config = dict(
    hidden_size=160,
    num_key_value_heads=8,
    head_dim=32,
    hidden_act='relu',
    bias='all',
    init='normal',
    init_std_o=0.0606,
    beta1=0.95,
    schedule='wsd',
    decay_fraction=1.0,
)
MLP neurons of a small language model. Each row is named by its layer, matrix (up: input weights) and neuron, and shows model dimensions 32-127. Each number is 128 + 32 x the weight over its row's rms, rounded and kept within 0 to 255.
After each neuron's rows, "fires on" lists the tokens most often at its 100 highest values on Wikipedia text that the model never trained on.

L9.up259 [154 138 143 127 137  85 171 169 144  65 136 125  78  78 107 154 134 118 179 164 166 177 165  19 133 113 163 158 151 173  78 136  65 136  79 147 126 129  73 139 120 126 110 124 138 143 137  91  88  73 119 166  92 124 114 132  78 147 159 199 134 124  89 171 147 115  73  88  69 155 144 145 183 161  93 156 112 113  91  88 110 177 114 193 117 141 102  95 130 123 115 121 118 141 145 166]
fires on: "c", "st", " c", "p", "f"

L6.up86 [ 92  99  71 142 170 113 158 149 131  56 160 150 143 122  98 158 109 153 141 139 118 155 112 173  53 147 145 175 140  25 125 112 121 117 151 116 136 151 102 145 135 163 146 214 148  95 102 137  63 125 102 109 159 129 125 102 103  97 107 166 129 139  87 118  75 100 119  69 150 119 129 149 110  41 178  99 134 138 173 122 188 133 134 151 138 137 182  90 109 120 198 161 145 114 130  94]
fires on: " ", "1", "6", "2"

L8.up159 [203 182  70 140 119  97  94 107 138 142 124  61 150 112 104 154 173 141 141 155 105 168 170  85 127 144 163 177 132 173 148  99 159 129  74 110 173 109 116 156 139  87 115 142 109 163 139 115 128 176  81 108 163 154 163 107  81 107 117 119 131 147 151 112 157 118  90 111 105 124  96 159 148 133 181  89 112 162 133 104 172 139  87 132  98  81 180 153 108 120 162 174 155 105 202  83]
fires on: "a", "j", "er", "eral", "al", "el"

L2.up194 [155  96  73  96 139 104 113  52 112 122 194 113 115 133  98 139 103 179 138 135 125 147 156 121  98  91 162 114 124 164 171 170  72 143  99 140  58 122 113 172  79  91 183 123 106 145 136 123  72 151 114 100 135 145 131  97 104 118 136 132 150 118 154 159 158 115 115 115  14  64 109 206 150 158 106 151 128 108 106 140 106 107 111 136 176  86 133 159 133 109 117  99 107 155 138 113]
fires on: "orm", "erv", "com", "]", "am", "4"

L2.up159 [ 89 122 127  85 164 167 111 121 208 133 108  77 159 169  96 139 134 154  89  97 181 126 121 103 121 137 167 123 124  77  73  84 146 138 127 155 148 166 176 134 137 147 125 122 152  93 162  88 105 139 106  80 136 166 108 147 166 122 151 115 141 163 112 115 128 183  92  56 102 164 131 157 112 133 118 105 101 140 118  79 160 157 108 135 138 133 104 142 110 169 121 125 118 158 154 131]
fires on: " sl", " tem", " Ol", " cle", " change", " Sk"

L2.up561 [189 147 136 125 116 140 105  79 131 127  95 107 105 131 162 131 132 132 106 145 125 108 133 110  89  87 161 154 151  81 151 159  28 162 158 127  94 105 166 158 118  89 145 143  94 206 171  86  63 107 116 163 146 145 138 115  82 120  99 141 130 148 114 121 121 120 147  90 165 140  87 162 120 112 125 116 103 135 121 151 140 114 133 105 157 114 161 122 163 165 142 106 133 107 153  86]
fires on: "er", "and", "ar", "al", "ed", "iss"

L6.up80 [158 138 117  95 171 120 154 125 101 114 228 129 124  98 159 131  77 147 171 102 180 114 134 131  93 123 155 139  96 150 125  80 142 104 112 161 115 172 136 117 191 171  83 161 118 150 103 124 114 112  84 165 162 183 144 122  98 117 120 165  99  97 167 101 130 109 111 171 114 146 148 118 122 145  77 129  88 108 208 139 145 131 179 149 138 160 133 119 104 130 183  53  99 177 101  96]
fires on: "y", " of", "end", "ending", "9", "ing"

L2.up506 [138 150 107 195 145 107 136 129 120  89 159 126  81 165 156 134 116 130 119 141 140 174 143 146 115 138  70 130 104 130 150 144  98  69  99  57 117  45  95 141 131 127 101 155 157 122 131 138 152 140 139 145 121 167 178 116 110 148 146 100 176  79 138 167 140 140 184 176  97 136  73  89  81  90 139  86 113  97 112 141 102  77 159  27  38 154  68 135 132 152 103 101  93 163 143 115]
fires on: "ific", "ure", "gl", " located", "most", "ge"

L6.up412 [138 127 104 144 140 113 112  72 101 169 119  83 148 134 160  89 164 157 139  77 128 104 133 133 200  89 146 125 124 115 161 173  74 112 150  61  86 191 153  97 115 173 166 104  64  95 188 138 133 165  92 217 126 107 103 147 127 132 149 121 130  54 107  63 167  82  85 109 151 134  94  87 112 139 110 142 167 114 135 150 107 112 100  79 209 117 168 133 111 143 134 146 121 164 129 172]
fires on: " J", ".", "\n", " |", "ang", "ri"

L2.up562 [111  71 155 141 143 151 135 170 166 175 170 126  98 119 143 114  94 139 181 162 116  95 125 116 114 140 172  96 206 121 169 114  85 135  93  85 123 176 121  66 141 158 111 143 120 205 131 129 114  71 140 177  69  73 118 102 112 176 165 157  95 143 134 104  72 156 119 154 116  97 146 157 119 178 125 131 106 104 161  86 127 131 129 119 168 101 169 108 170 138  71 127 114  70 166 106]
fires on: " first", " released", " gave", " largest", "angu", " Apps"

L4.up494 [204 163 116  99  93  71  94 131 113  93  81 100 119  92 141 120 123 175 126 149 134 167 167  68 161  62 106 120 111 128 206  88 102 166 140 113  81 158 115 133 124  78 142  79 117 173 183 117 108 121  92 110 109 162 133 181 112 158 117 168  99 187  93 133 132 109  94 105 147  97 144  84 192 150 116  96 128 128 132  81 103  78 107  91 130 102 136 138 135 217  89 112 130  75 174 108]
fires on: ")", " |", "l", " (", "en"

L9.up253 [131 136 170 112 148  89 147 155  87 128 101 145 179 139 139 129 123 101 132  67 149 139 158 125 154 108 108 133 133 134 113 174 107 137  77 107 106 184 149 136 146 156 112 201  80  96 154 111 136 134 126  86 173 166 109 161 113 127 164 117 190  96  71  65 199 141 107 128 140 125  93 116  89 103  60 144 162 191 139 120 109 135 167 145 168  94 128 119 118  63 125 127 109  59  95 116]
fires on: ".", "u", "8", "0", "d"

L8.up98 [147 123 120  94 213 164 119 177 126 103 116 138 132 137 122 103 114  61 151 161 137 117 164 192  92 131 124 106 149 166 132 142  51 138  89 117 155  77 209 113  79 120 133 154 102 110 141 103 170 110 170 105 155 132 161  84 113 171 123 129 133 140  85 103 165 137 138  86 140 126 181 178  90  74  96  83 139 152 134 157  99 152 166 145 101 168 117 136 135 131 177  80 162  56  78 162]
fires on: " n"

L6.up430 [159 175  93 184 126  92 111 131 118 110 191  57 192 207 140 104 110 107 114 159 145  66 116 124 174 161  98 150 155 128 128 127 112  91 115  95  80 124 148 160 201 105 136 164  92 159 110  73 150 121 159 143 169  75  87 123 169 139 144 128 108 165 105 123 129 124  80  92 123 128 201 164 142  82 113 163 135  91 129 156 133  71 115 137  69  96 169 142 152 127 111 122 170 104 136 125]
fires on: " |", ":", "2", " av", " Mat"

L2.up495 [118 146 120 131  62 176 131 115 122 135  94 174 169 128  90 133 147 171 143  69 102 143 112  73 168  55 163 111 148  99 130 121 153 120 129 117 105 160 135 132  58  96 108 148 156 114 133  75 154 105  96 159  97 111 128 149 113 107 197 144 147 147 107 116 146  96 104 136 105  76  77  80 112  80 153 116 191 188 177 155 169  95  85 163 139 166  93 193 193 134 138 157 191  78 117  97]
fires on: "==", " as", "'", "/", "–"

L6.up606 [104 155 202 141 127 129 145 125 151 115 128  97 135 161 109 109 138 123 175 155 164  64 115  70 134 127 135 145 208 122 154 170 109 167  54 161 140 176 160 136 135 115 104 153 117 148 131 125 107 149 172 157 116 136 124 109 146 131 127 116 120 228 138 135 146 138  49 127  89 162 132 154 134 106 149 169  83 120 143 168  98  60 173 118  90 141  91 164 115  79 140  66 157  98 157 152]
fires on: " was", " Party", "em", " is"

L6.up185 [121 167 155 121  76 201  80 120 103  80 134 101 122  77 124 123 110 142 162 139 136 139 147 122  80 164 147 126 139 111 156 123 124 118 114 131 133 107 117 116 126 126 134 148 140 196  66 128  99 113 134 104 149  91 147 156 198 181  73 142  99 132 173 131 200 166 174  83 113  82 114 135 151 116 174  59 102 139 100 184 186 207 130 160 128 143 139  91 149 106 161 162  38 135  91 130]
fires on: "en", "an", "oun", "a", "id"

L2.up5 [124 166  94 128 163 135 161 118  91 142  53 140 122 130 113 161 135 211 113 148  90 112 168  73 135  82 138 114 102 114 109 180  83 106  59 148  77 143 126 128 110 130 132 111 108 133 111  78 109 116 115 133 154 113  81 115  80 123  85 123 134 204 163 118 107 182 116 120 158 180 187 132 174 138 119 157 163 130 136 108 152  64  95 131 172 145 165 101 139 116 134 100  99  79 152 212]
fires on: " Comm", " men", " Bo", " was", " reb"

L9.up576 [128  67 147 150 191  97 144 145 107 159  95 109 115 157 125 144 145 102 139 155 143  90 112 144 118 148 152  86 183 103 197 204 117 116 147 125 192 161 117 150 184 132 144 165 100  53 121  47 110 118 134 127 158  74 157 126 128 170  98 138 183 171  81 157  70 133 122 116 148 103 129 149 132 122 131 173 139 122  85  89 141 136 126 140 136 179 127 118  90 144 130 113 165 115 134 136]
fires on: " col", " Pr", "it", "ant", " S"

L2.up16 [213 123 126 128 162 207 146 146 148  93 105 144 106 154 177 127  91 196 129 124  69 177 159 108 136 147  58 141 110  92 144 126 100 125  80 125  98 106 144 129 113 128 142 107 147  97 127 130 131  87 157 124 124 133 103 168 151  85 125 119  72 114 159 161 109 160  75 150 145 124 184  66 114 121 120 149  95 135 102 101 144 109 134 161 168  96 105  39 113 120 179 131  98 174 152  96]
fires on: "my", "ry", " company", " these"

L2.up295 [166  80 181 108 116 130  96 127 101 147  95 157 153  90 127 126 170 127 147 179 177 175 130 129 106 130 135 149 114  56 145 129 117 112 151 134 152  97  97 118 107  65 115  93 165 130 177 140 111 133 137  84 135 101 122 117  82 162 119 138 154 116 150  73 161 116 120 165  90 107 120  69  94 172  78 106  80 119 103  94 125 112 133 153 193 122  63 200 124 138  96 115 169 107 138 146]
fires on: " such", " Council", " Charles", " George", " Company", " Johnson"

L9.up260 [139 128 102 113 172 158 112 187 141  96  96 119 130 168 136 118 114 126 144 132 189 122 191 165 120 109 140 100 164 117 147 191 112 149  98 172 128 151 155 130  89 186 146  97 148  67 133  94 168 159 102 143 102 158 154 142  90 123 101 102  92 144 137 152 137 135 104  65 146 129 142 135 118  79 124 122 153 128  81 151  98 158 175 169  95 143 140  45 127 135 154 105  98 132 157  76]
fires on: " j", "n", "H", "R", "N", " n"

L9.up82 [138 143 116 137 119 131 114  76 123  90 160  64 172 180 149 101 164 151  94  70  98  64 117 143 176 121 107 150 127 143  62 158  86 112  96 106  56 134 108 106 116 123 175 102 115  61 136 116 147  73 165 129 146 106 163  99 131 102  76 154 101 109 136 137 164 150 121 158 135 110  83 105  97  92 148 114 161 141 166 153 103 157 128 120  75  78 102 115 111 164 162 142 127 186 146  91]
fires on: "9", " M", " stud", " phys", "ical"

L4.up442 [151 125 147  83  97 129 150 136  41 126 112 113 188 112 160 109 129 128 127 163  51 116  98 139  91 173  99 122  90 169 181 106 180  94 123 117  85  97 193 144 139 161 159 152 168 143 132 131 167  85  97  64 181 141 151 191 101 156  97 154 124 138  90 191 128 114 141 130 121  72  97 129  77 124 140 149 135 117 215 124 104 144 103 164 107 153 140 131 124 131 133 118 145 174 159  87]
fires on: "===", " |", "r"

L2.up599 [143 130 162 163 103 117  72 133 130 137 153 170 125 109 113 129 138 146 154 177  96 113 141 153 112  96 150 149 166 108 137 151 151 161 112 134 106 157 108  55 122 113  46 112 190  92  90 117 117 194 105  69  66 112 116 136 165 154 112  98 116  98 131 141 173 185 150 153 119 116 129 185 165 166  99 100 192 167 138 163 110  83  83 126 132  35 151 164 150 143  63 178 121 111 125 103]
fires on: "vent", " way", "time", "ateg", "clud"

L2.up242 [129  79  89 166 192 152 130 169 137 181 120 140 115  97 131  65 123 136 147 142 143 141  67 221 128 194 116 133 182 120 173  98  95 137 148 112  88 165 149 144 104 140 149 154 125 102 105  97 162 150 137 162 133 147 157 117 154 145  96 130 168 140  77  99  95 108 120  95 167 126 182 114 181 159 119 140 136 144  98 112 165 145 130 108 141 133 181 133 123 129 143 143 105 109 128 193]
fires on: " j", " God", " me", " pass"

L8.up178 [105 103 115 127 177 195 148 125 164 118 103  57 162 119 163 131 168 121  84 116 145 127 154  89 110 102 111  82 147 135 130 128  88 147 108 101 138  88 132 180 151  92 101 114 143 107 154 136 131 143 144 125 112  83 120 113 166 161 104 110  91 101  81 157 111  70 115 129 122  96 101 142 134  83 115 125 119 107 110 138 144  99 182 135 159 135  90 141 148  84 123 123 192 180 133 112]
fires on: " D", " ind", " V", "ject", " Ind", "al"

L9.up403 [ 92 164 147 109  99  80 168 105 114 167  81  92 115 148 130 181 161 135 112 103 128 142 118 147 148 109 106 153 149 154 121 124 144 173 116 186 142 134 122 140 114 173  86 104 115 146 128 120 128 135  38 110 102  92  68 142 155 131 163 103 128 150 199 109  85  70 100  99  68 105  98 125 164 133 147 100 137 134 111 171 114 186 125 162 122 148  81 159 176 120 128 146  74 119 104 134]
fires on: " ==", " ===", "==", "===", "'", " ===="

L2.up44 [156 114  98 154 151 131 149 107 127 153  85 158 139 171 105 137 148 129  99  87 122 160 134 131  67 136 144 128 114 109 123 142 132 137 123  99 140 166 142 151  63 184 154 193 158 170 118 101  82  33  75 128 139 120 141 133 142  68 119 141  74 147  78 112 112 143 122  57 156 155 132 112 102 141 116 191  88  97  80 103 145 161  92 114 189 141 123 119 121 114 129 155 138 156 118 148]
fires on: "ail", "art", " inv"

L6.up55 [124 168 144 110 129 146 147 159  96 144 141  99  52 179 141  58 110 110 131  89 135 141 106 102 108 116 189  95 123 147  89 126  94 126 105  90 143 138 116 101 122  85  75 125 116 122  52 134 108 109 124 147 136 106 147 143 180 221 115 154 151 161 122  86 120 162 117  74 177 110 134  72 139  53  81 159 151 149 129 145 131 134 153 129 142 123 121 117  99 130 165 178 130 153 112 118]
fires on: ",", " was"

L4.up386 [138  97 125 166 129 121 119 161 147 100 167 157  89 142 129 166  70  49 161 128  97 154 184  83 114 128 135 117  77 138  98 146 101  99 128 113 106 119 128 159 118 109 143 159 121 106 157 127 109 212 124 176 120 141 100  88  96 111 184 114 101 136  86 120 174 136  85 112 185  89 107 115 117 111 151 166  99 108 134 107 153 211 150 138  77 146 174 192 122 148 107 125 156 164 122 105]
fires on: "-", "ley", " –", "ky", "ath", "'"

L2.up92 [115 129  98 105 130  91  91 137  96 191 147 137  54 140 124 106 166 154 112 124  75 108 115 125 125 158  65 215  79 135 133 157 113 146 140 137 137  98  90 167 113  54 166 163 136 161 161 101 162 105 120 138 143 131 148  86 140  70 145 128 101 126 145 142 173 136  86  90 176 107  87 123  83 141 161 111 124 140  63 146  90 112 112  91  94 122 147 106 174 181 142  79 183 143 132 122]
fires on: "ep", "yn", "rop", "ace", "ene", "hen"

L2.up102 [144 165 106  74 121  86  82 128 157 128 119 113  85 126  76 122 120 140 159 215 169 135 122 126 115 130 158 167  45 131 121 183 115 133 127 123 178 158 144 113 115  71 128 103  94 167  94 132  73 165 115 133  92 140 149 159 141 125 143 145 143 154  79 124 111 146 123 120  91  76 125  81 110 122 164 193 176 123 109 121 103 112 107 100 133 112 105 183 141 104 109  98 170 200 113 106]
fires on: "port", " Per", " Preceded", " Railway", " Q", " Def"

L6.up477 [165 107 156 102 109 154 125 104 154 133 181  86 162 159 118 157 104 123 126 114  99  99 155 154 140  92 126 153 138 122 111 118 146 135 178 152 119 148 110  91 187 115 143 118  79 127 126 130 134 147 208  51 130 129 184 115 185 127 102 140  68  92 104  87 119  14 126 135  62 128  91  95 114 108  91 114 148 108 147 150  37 138  76 134  88 136 208  96 151 139 121 158 129 111 170 102]
fires on: " c", " dist", " ext", "p", "is", "iss"

L6.up392 [113 116 141 125 115 108 151 170  97 137 146  92 142 124  73  98 126 143 135 145 133  95 132 101 103 141 127 143 135  98 193  91 142 124 186  45 122 120  84 116 141 134 118 135 168 144 120 136 132 121 111  91 147 156 139 113  85 124  71 168 162 156  83 142 133 105 120  89  58  69 126 150  73 151 114 155 118 121  86 153 111 110 145 149 123 196 127  89  91 149 171 134 143 186 153 205]
fires on: " ", " State", "ict", " country", "1"

L6.up264 [123 174 145 116 142  98 138 169 120  99 107 128 132  98 173 148  80 112 117 179  73 109  68 121 105 175 173  54 136  49 129 104 111 100 159 126 140 134 174 119 119 184  96  89 186 123 143 111 135 109 104  76 107 176 168  95 139 158 127 133 174 173  96 108 112  81 116 192 101  70 121 142 102 146 123 103 107 178 127  50  97 125 160 128 156  75  95 146  96 128 125 125 140 192 141 194]
fires on: "ot", " beh", "ing", "k", "ir", "l"

L6.up622 [ 79  80 143 139 144 161 133 137  88  76 136 147 115 125 148  66 203 113 137 158 119 142 111 100  74  97 138 127 130 108 148 145 139 100  84 107  95  40 176 177 162 113 175 144 158 116 158 146 153 121 114 101 152 134 121 119  29 166  99 117 119 155 141 137 102 133  62  88  59 134 173 103 121 103 172 126 117 137 129 103 117 148 152 105 110 177 163 110  98 155  89 182  94 241 133 130]
fires on: "-", " Cor", "ill", "r", "oc"

L8.up378 [120 151 173 140 143 133 130 151 106 164 127 156 118 217 185 107  94 150 151 150 105 172 110  55 169 135 140 135 152 149 192 131 178 102  75 126 153 141 104 109 158 155 112 149 131 112 167 126 152 101 116  95 161 128 114 127 114 164 106 106 119 146 128 119 119 107 163 176 137 117 154 174  92  51 153 139 120 108 115 146 110  66 116  97 151  96 137 144 217 141 116 131 132 152  67 130]
fires on: " V", "V", "v", "ol", "g", " im"

L8.up607 [ 81 120 122  84 129 134  67  93 153 142 119  73 125 103 138 148 170 125 131 155  60 135 131 101 109 100 119  92 190 171 131 135 101 129  80 134 125 116 120 206 135 151  85 114  83 147 134 112 155  91 109 113 102 126 118  88 123 147 184 195 130 116  78 138 136 125 147 120 129  90 152 140 139  56 158  81  99 143 109  94 130 113 111 167 127 186 165 138 143  86  49 140 161 145 141 128]
fires on: " ind", " y", " Az", "|---|---|---|---|", " Ind"

L2.up91 [140  75 138 176  97 128 134 111 117 150 116 126 122 103 110 148  95 130 140  95 118 173  55  76 115 150  80 103 196  89 183 111 114  73 156 114 150 176 147 123 101  84  98 137 168 126 132 125 150 139 115 130  89  59  94 153 130 129 117 108 193 124  94 114 104 107 140 120  96  72 179 165 132 187 121 135 138 115  43 116 159 133 141 116 134 231 120  99 107 174 109 161  66 107 135 110]
fires on: "ele", " Star", "sy", " arch", " fire", " business"

L4.up157 [ 85 204 122  91 105 129 113 108 124 154 155 123  93 112 145  97 129 112 140 121 133 112 111 162 179 150 101 124 191 162  93 153 138 114  91 141 163  93  70 122 167 155 111 136  97 128  96 125 160 125  91  75 118 105 175 144 122 145 114 169 111 123  97 113  94  58 165 122 115 130 186 148 140 112 128  96  93 151 122 171 106  97 144 162  83  73  88 145 156 112  83  98 118 150 198 153]
fires on: " of", " dep", "ign", "ated", "e"

L4.up346 [103 171 184 142 131 136 119  97 151 127 152 117  42 165 144 140 142 141  96 132 103 179  93 146 143 117  93 120 100 110  83 154 168 161  82 143  97 119 117 112 139  94 125 160 135  93 199  77 171  86  75 144 121 123 126  88 156 108 128 133  63  95 126 134 156 153 123 122 113  83 133 123 142 126 147 102 139 115  49 113 151 165 180 166 117 137 135 125 104  82  92 158 144  87 151 119]
fires on: " ch", " them", " Year", " inst", " Ch", "rist"

L2.up547 [137 177  40 116 151 170 140  98  98 127  80  90 134 123 131 104 121 165  93 163 149 126 187 135 150  95 116 160 103 170 139 114 167 150 161 119 152 109 174  99  79  92  97 115 104 127 139 113 163 102 133 150 134 147  82 111 130 148 118 117 164 103  67 118 140 145 177 147 115  42 179 101 136  99 174 105 153  82  60  59 198 108 181 140  46 144 115 122 117 160 151 118 146 133 104  89]
fires on: " per", " exper", "per", "vers", " dest"

L4.up39 [ 97 142 114 132 135 117 106 136  91 118 119 155 114 113 152 137  91 110 146 129 140 159  82  78 127 144  80  81 126  70  97 122 127 105 119 112 138 171  26 147  81  99 109 160 181 149 125 160  90 200  99 187 115 125 206 104  66 169  96 121 117 152 139  63 133 184 130 134 153  78 174 159 153 123 157  81  73 143 148 121 115 117 161 142 160 109 177 109 189 125 161 115 147 154 105 122]
fires on: "ens", " period", " years", "ve"

L4.up111 [ 77 141 137 156 134 121 137 121 120 112 142 155 164 105 118 173 142 158 184 137 154 141 119 101 157 137 151 146 113  83 150 104 122 141  74  77 103 140  88 115  69 120 177 117  58 121  93 127 139 112 114 136 136 173  95 138 102 178 121  79 122 162 127  20  71 141 104 122 145 196 156 119  91 140 107 133 157 126 146 179 124  59 153 121 176 122 164 118 103  27 120 103 196 158 214  67]
fires on: " of", "ance", "ion", "→", "ition"

L6.up153 [188 110  72 114  77 113  99 108  93 160 121 164 138 168 172  67 119  97  75 115 129 149 142  83 157  98 159 190 149 166 121 104 114 124 148 155  95 140 156 115 112 130 129 161 122  76 120  98 114 171 130  84 129 128 146 131  72 163 117 165 148 128 111 163 159 133 132 160 120  98 180 120 192 136 114 134 159 147 103 154 175 128 126 215 131 106 118 107 122 136 122 100 109  91 132 138]
fires on: " the", " in", " of", ")", "ell"

L8.up457 [153 127 104 131 154 118 141  87 116 141 133 115 132 119 128 123 113 150 142 122  83 136  72 131 110 131  84 131 152  57 124 158  95 165 109 128  93 148 101  98 122  93 186 197  58  92 121 125 143 108 141 150 171 180 127 152  86 116 109 133 149 144 108 136 110  71 110  96 129 178 111  98 139 132 105 103  76 198  97 185  55 181 148  91 105 150 100 145 119 114 156  62 111 130 149  98]
fires on: " m", "ur", "M", "ak", "ok", "b"

L4.up556 [173 189 158 145  67 117 128 119  82  85 170 143 125 159 123  78 136 176 116 149 149 103 120 106  77 170 153 131 176 141  96 106 134 151  78 134 143 146 114 108  83 139 168 131 118 154 147 113 127  92 106  56 162 149 143 172 133 102 131 121 124 105 132  86  87 106 160 136 184 167 153  49 151 116 167  98 168 149 115 130  90 152  69 122 124 139 126  80 156  82  81  69 118 124  96 116]
fires on: "ic", "a", "re", "ural", " to"

L2.up471 [162 115 137  82 106 112 144 152 141 158  89  98  53  92 141 101 122 134 133  71 168 119 132 100 120 200 150 130 145 126 105 162 179  78 204  80 143 154 139  83 153  99  61 120  63 163 115  72  56  82  87 128 181 156 109 121 187 120 105 110 114 194  68 163 136 102 157 107 128 192 159 131 193  79 166 144 137 131 131 145 109 156 129  90 131 129 111 119 132 117 131 129 147 142 182 136]
fires on: " ==", " ===", " res", "ockey"

L2.up162 [165  95 118 116  90 106 121  92 149 182 166 124 130 170  97 115 169 109 145 123 126 128 177 105  89 138 116 138 148 169 156  84 100  64 127 168 164 128 131 141 104 174 125 117  94 155 153 155  85  87 169 108  95  88 132 133 187 131  86 119 120 138 106 137 119  34  98 116 124 131 150 145 161 123  86 132 137 154  73 134  69 153 150  96 128 181  69  47  73 104 139 140 144  79 141 120]
fires on: " cl", "ural", " Child", " Island", " an"

L9.up245 [169 144  87 106  49 168 100 116  39  98 153 150 151 106  96 172 190 110 120 123  72  67 157 142 125 109 125  98 104 113  75 201 154 128 111 119 134 132  95 141 158 113 120  86 122 150 127 115 166 148 108 172 105 140  70 128 165 194 134 128 119  76  65 166 141 151 109 137 138  98 154 109 206 156 116 104 164 128 100  90  97 172 137 159  88 172 143 195 114  67 107 157 177 126 116  97]
fires on: " d", " l", " h", " children", "s", "ers"

L9.up224 [100 112 123  92 114 156 117 139 113 138 113 144 123 168 108  40 142 131 174 162 165 170 151 153  98 181 119 141 164 133  63 165 151 127 127 159  95 113 172 108 148 162  86  78 146  99 116 152 120  73  97 111 159 127 148 132 124 176 116 184 103 125 110 131 141 112 148 175 178  52 133  60 103 127 176  71 182 129  69 136 126 131  72 155 123 100 124 132 166  60 174 153 140 144 183 128]
fires on: " of", "ing", " small", "ed", " other", "ial"

L2.up606 [140 146 146 111 176 123 123 136 136 166 199  93 114 153 118 176 121 131  86 100  97 161 163 133 153  64 111  97  89 138  98  85 105  75  95  98 115 197 132 197 128 116 157  87 157 152 155 153 152 135 114 199 104 103 178 140 103  79  98 178 135 130 179 138  75 106 179 120  91 131 155  85 125 121 186 128 125 141 118 140 143 113 131 109  72 111 100 153 121 152 157 126  53 143 157 151]
fires on: " con", " than", "=", " family", "hy", "imately"

L4.up61 [ 82 164 141 121 117 113 155 153 134  55 133 152 157  94 131  99 121 117 135 156 125  92 131 107 150  93  57 175 119  79 120 136 186  94 117 121 121 131 150 154 142 134 199 172 116 123 101  94 173 173  96 138 114  81 154 107 126 179  98 117 125 154  62 102 142 123  73  77 136 118 110 121 149  96  73 197 177 136 116 120 194 128 181 125 204 131 147 162 142 118  97 163 126 142 217 140]
fires on: "d", ".", "inal", "to", "pl"

L2.up237 [146 133 124  91 171 101 159  95 118 141 146 151 109 136 166  77  89 117 115  74 167 120 124 130 175 134 193 117 122 161  81  94 212  50 134 112 117 203 165 110 150 168 129 159  86 107 121 124 124 156 124  94 149 133 131 120 127 119 109 148 142  98 153 144 138 104 149 139  88  92 119 144 115  96 126 127 158 150  91  97 124 132 102 175 142 115  70 115 107 107 119 100 159  39 159  86]
fires on: "ical", "tern", "avy", "ument", " ===", " multip"

L2.up104 [153 140  90 145 150  76 163 142 157  93  92 132 105 162 130  87 124 150 130 127 160 171 134 141 100  98 133 117 190 190 168 106 141 107 132 136 156 117 106 131 122 131  87 181 112 122 128 125 172 156  94  63 101  80 113  72 119 159 155 134 127  55  96 132 166  56 156 146 184 137 130  90 180 114 151 115 116  72 100 120 119  74 137  61 132  99 111  83 143  94 112 137 142 151 143 181]
fires on: " found", "iet", " some", " Mod", "osed"

L4.up210 [ 92  83 138 154 176 125 135 171 183 127 145 116 134 153 181 139 125  62 143 163  95  75 125 122 108 165 204 180 143  95 141 130  97  80  86 175  88 211 156  65 139 128 138 115  93  71 150  63 110 153 156 147 118  54 159  82 137 171 157 145 160 115 175  79 127 110 145 143 128 114 140 157 123 138 115 125 133 153 134 139 131 177 141 139 126  98 103  76 122 115 174 148 146  93 141 121]
fires on: "ing", "ar", "uk", " gave", "ose", "g"

L2.up106 [211 104 103 139  85 144  99 131 103  80 132  88 120 129 169 158 119 144 119 137 102 124 190 164 128 154  77 166 106 120 141 125 138 101 162  97 129 103 171 156 105 139 148 202 135 149 141  64 179 179 131 122 178 175 121 132 142 122  52 122 139 107 102  93 106 126  85 210 131 147 174 119 151  63 209 124 115 110  69 123 160 104 143 126 118  87 111 115 100 141 146 149 159 134 154 122]
fires on: "reek", "inal", "iver", "ber", "ball", "men"

L4.up66 [151 176 122 185 124 176 127  90 114 131 105 131 110 134 127  90 119 198 161  80 136 162 175 118 128 104 132  84 201 159 141  65 123 146 156  82 161 114 101 155 103 161  67 121  69  90  74  70 156 171 156  88 151 144 135 120 125 160 149 144 145 166 101 111  84 151 136 106 174  87 125 154 160 112 103 120 144 150 145  43 121 133 154 156 185 154 151 163 134 131 151 140 128 118 133 113]
fires on: " |", "\n", ")", ",", " impro", "==="